Weights of a small GPT-style language model, trained from scratch on English Wikipedia: 8 heads of 64 (2 for keys and values).
MLP neurons of a small language model. Each row is named by its layer, matrix (down: output weights) and neuron, and shows model dimensions 170-297. Each number is 128 + 32 x the weight over its row's rms, rounded and kept within 0 to 255. Numbers have three digits each. A neuron's up and down rows have the sign that makes its largest values positive.
A block is one neuron, or neurons of one layer that tend to fire together. After each block is what it responds to, as a language model described it from the Wikipedia text at the highest values.

L6.down10:088105133191152138113149136190146053045167108104156153130163152097119089145187073140095105150100123169108180105066135080060122087119117161120157145167128107112125149212176163202173150130101099131083084118105081149164127158145143107114126134114098116149151132162081130180125112112096093094087169119104117114197101137119084118096150119103112085132095141124116153133172131063059132147147
L6.down313:090124109107129150110108180144125088103152125123124097137100146093177127145105129171123192147130132129115148116117118117084162100106197118116048170091153076158157106138179123182125164153174078137151142128124083147138154144122061125100128200151113099111219075100098111182064118125151095151107118076153142095147085161116128115147080103073174102174095152127106107147058127144115136158083
L6.down488:216105116100152109146075130152110172077190121134093105075128186092093094150082116138059154039111090159052148151149142080075147131123141147121200138132118120115125128116115110112150168148131148153082104145109112180081099115121136108123150108134112104114147133143148146180224151078147121139124097216072140110134114135174153170051170105093136102120122155106116088128108124159074136149104
L6.down878:144140140124103141125093088130150155169193190066192143126128142103119112141094122124156133126226133137149158125157101169115112146092086156217125196137104123134084125187162114086103145145144140154144145148093100134111145171103080107135031035154117164134161174160161085095122090093076113070115074160141141123126064110105146100165137166114108130111174139119122107121104102120135115128129
L6.down1013:161106108141131148144169098137143090078099130125109166114161143140065161112168157146111076162148093095153069193199104065098094110109154138103142058124151162120177070160139154132126110069169165118110132141083144085115116171126088152075082141163168137135180141133142161073080129149143180119124138118188115150180130151137072120111106161092173199162176118156106120147191124142094081063116
L6.down1129:105144136183111161125131198102105215121078137137092183129111095110091105116125110167098113058117163110174121097113098083168122131126138120115110090063136131103135103087153100095110080123126153128090182146193127126116091138069115156182174131122166138162110148189136182150151146102101127175106154140150139144149142120115144150074189115135056129169135111137141131125136102117097120074084
L6.down1132:139173083121068209137147127161139126079114123152166186145154125096105128141208142132165054102108112063117133131092090178165135129109096098125149076147166145124066174155163117098109153147155079097104131144140154083132117137128129088122129158064140189135175158116120128154110100152092054198119094087090054145090133123109146163137158166088187193151067122132165125098111108114111074126138
L6.down1135:103128124124098138180128153101134125084154119130103112158125181169137085143124060158136152155067191129105180128105101187054148134101122091096103116120173116123156134153146184134134137138073156133075146154112114156112137200098101125210144127190136105116162093151170200106156106139136124172172104139115157109173117152140142109129135183119162136097090158172162142138122092118117139147112
Description: Infinitive to and modals. Infinitive to and modal verbs (can, would, may) just before a main verb, e.g. able to vote, instructs him to, banks can.

L2.down577:129093130103157147146143116142119150149124137100127143153155092109070139140132080108123127141136101117102067143155110114127095127146102128120130127172138154099095078144097144128172186130188113174109143088110136119101078139104142171068128132103069126122219109062126144155136047156149110122161071173153183155104084154138127171119094126125132127171106135104176157130137139104108096109115
L2.down583:142149155131114152147157204134126129094093128127140175096113150132169123138137119117117117105065141182104125103161126078067094152082118048096123108077136157083153167181087121098115172133201072152121193135164095101050102172148088137091154168088103142116192134163129162140163078103116103134122131136116173106114098114102089131110131078047136098094101158138108078142142095117150108066095
Description: Connective "to" and modals. Mostly the word "to", as infinitive marker or preposition (tried to, brought to, 1711 to 1715), plus modals like can, may, might and won't's "t".

L2.down6:144069143116113114130123087131139128106144140166160158135176139161105189189149129131131082127123139109106131107134042123172151109139106183136175136174152110133145131093095089137127148123172101143101133144114204111050165178172079116152062152101170161134110186093103117143145164130113154130120179127137180190135120145138133128142102124130097155069129135124148100110183144169127159177105
L2.down399:137158149109081148128046088148189086121123098120108138078105136126173135112130100122109172144178137111123157155119097117084139183129113154211110139108166044131103161140167114159176140144094152142150155169096154143114125103141143104187152119141115169154126093116216160097127161163214140148128147145036052142140184096111121099177129146102115117085184184134130105141131214111109117111100
Description: Section heading closers. The first = of the closing run after a wiki-markup section title, as in ==Track listing==, ===Tigres UANL===, == Creation ==; faint on scattered word-piece tokens in tables.

L6.down149:105078124090079162087098127147145134131197125200078101127200144161109118122086158175161164074080116092118115130161162113118192108067090080109122186152155139098117100161143120139121163152153100105141092163125144093182176151158150123151140130113144121142166154085172142119087113190089101147082157108112128128095092138158146139151127147165104169157070096160123125139143119175109075181131
L6.down262:111127172109141106141160125171175103133123156134070151145198077111052172120127155131130035090173120147133131127156093124118156107116139138129134161126108072130105128104126149137067147129118082084104175085151165120083103152125156139136196142087107128110100102136112073122144127142150124136134120164094149161121143141120113066140145131078103190154118108125146131115143101122113135190128
L6.down282:132200086076141120110114088129149106098161158176176162084128103132031106169103132142112149083139149074103136067173136137098078085109097160112181167152115150116171128143145107134101173102120094076171128109096117116124092149157129130135148156102152148127144121160108084108163130097167153072162174150152105127140153140124159126097134128124183148098126093187129107102116121086211143000116
L6.down557:171107168147127115168064091185139102158112099196092205111150175177149102082110110139152103111158185143154113118182112049122097160149067179102139177078159087146166178125085091148164136145141176145141149119141075221135103181151137151113186079117110075140177147165122130200121123079169093133112161158121144121125117113066126084135147136037143091151091100196127097104139115031133145182142
L6.down592:133181091080159145141087091070118117087117152116120120137126110060147133052134096119173136104135144164172125126135178169119112158124114073152116122130130124114103144136157098107148100079136145160218171085107094092074122139107099135054149131151169133060109118112056109097087109098178106109151130121132138105156150051161069174177112125150106163138087118071131147048143170141177147078092
L6.down1000:086149159124114182116137131109131059126147113149156126101145140109012108108114105092138150113124127107114051106162125153137116128114156133139102132165109149158132126166087163107167141114107158143131140081172131136089118108147136099198126180148148117173131126142150100063132129129116149119180153170106120156122176117177171173121130130089121073166096167220130117137086136136094139020162
L6.down1056:098131141111173156115134149127157098168117111154168154115181161145231147168108121136155066165120127191167184123161154119102125162118118155150097157111151152166145093103088119082157181132073134171125152142123166150083127138102123158140154155179168082161094178173181095175124137173144128171079148112168089095134091106086130106172173095124199100121143141109066154120082171102149152175152
L6.down1110:141118117152120092100129135117110103194144061078097103080066169142136103121115135125132080116175131196104148070145094167139073171094118115147136163147106137185140087187096088111116126138082106173160146143144148124130155111100109081138147172133133134156100136106124124122109075158106167131096118164109135144087138147101148111117177129140098091121079158082145105071126103207103106242071
Description: Wiki heading closing equals. Closing = signs that end Wikipedia section headings after the title, e.g. === 2026 ===, ==Academics==, ===Film===.

L7.down430:057159161163118170188112085184141092101131182101148132069121080100118130077143096154106091140130066105126165148107143124130154153096131151106115127158125115135133143152140110110098130094084161143136145142132187152144096118168107141108174128130146126075164152134097156134117128103132139131108131171077193130107112141119122101113104158135148124139193147159137179129159166133163118056121
L7.down472:137102180095122145163116165124189150140044096148127163125145092112064111128098142165185220142130122080127148127142119166134124086133149123129127105126108085131096142187104134145077109157129121143103142173122097078175156037099178115076084093151124113146086186090099185110120087129104127127121093102124106146044129149106168154096102107121164135114150119168145150134120154137077139248148
L7.down581:109121145099132130150097150154106119110122184094088111156115116082170149109137197121105022142079156136094081124125163092132113135141105100201136163097117121152082074081135119094171134098075187097133125139111141123141174109109147123105086115124107169114109053119072136147157146139068107146180162132129097167061097171130133050120086140143131143127101113119169154129119159127156146177184
L7.down1091:078131135136140150144194098128143132123111139187199132129123083095077135060094115129159103128124189131095149093208147167058154065087135109142166144127173063157164136096094166070078116125128131119079145176142140109121161103087128131103164134151134152125109107169120137120169141096146080067165161079153100167148150151116130119078156095126081148087116133140102135161119143102052167053120
Description: Closing heading equals signs. Equals signs closing a wiki-style section heading, after the title text or a first closing "=", e.g. "==Cast==", "===Vowels===", "== Early life==".

L7.down684:075128162091108177098096150110116099106164154155170130150182147111173127105149121149149097102159126055120194128139135122099111097131115097139141103149163174115146059124119142078119122110147077125149148157164053138198118057101163114130170157112152145156118109176140195121115112132172141155150193174163081116117095147135129137148145190118108101156186153151157082125175127112127064091123
L7.down694:100144145106086140112089124137159174114140089095175084166162112126093105175120126082155125135115140126159110097123109126113128080150138125135140118124154095127070114153130142095152151096168102066093085234167106159158092114138150184110122103168092115116102105153079107109154128153157112155140076123183108112147094115111118059147139113102134132121130100133171071105088149145093159180177
L7.down1030:116114077142140127173095194099147144121174110091123164106071130117193062072149160151135120106078147081102098104145094167097121118138151132120084156100189184100138103092105150153130158130109096056098133090120132121136080115122167097130160088114152085141119128129105129177149133148103121095130126118170107176117137078135087167160104070125088118131161193065096111122165122140143171082167
L7.down1283:112143183119155127141115123120133114073116052180159109146134138134090149069140159120085096106093089141144142092063133149161099206120175088167131156093082159171062167145126153166109108064132097093106139152133131188095157183103170162149158146130154046144149093106105095116100116103124138138125065126124145137111144124168133122163114195105146176151156039153100134162094149162087105131125
Description: Quoted first-person I. The pronoun I opening a quotation, lyric or song title ("I don't have", "I'm like Swayze"), and "to" after able/unable/enough ("unable to").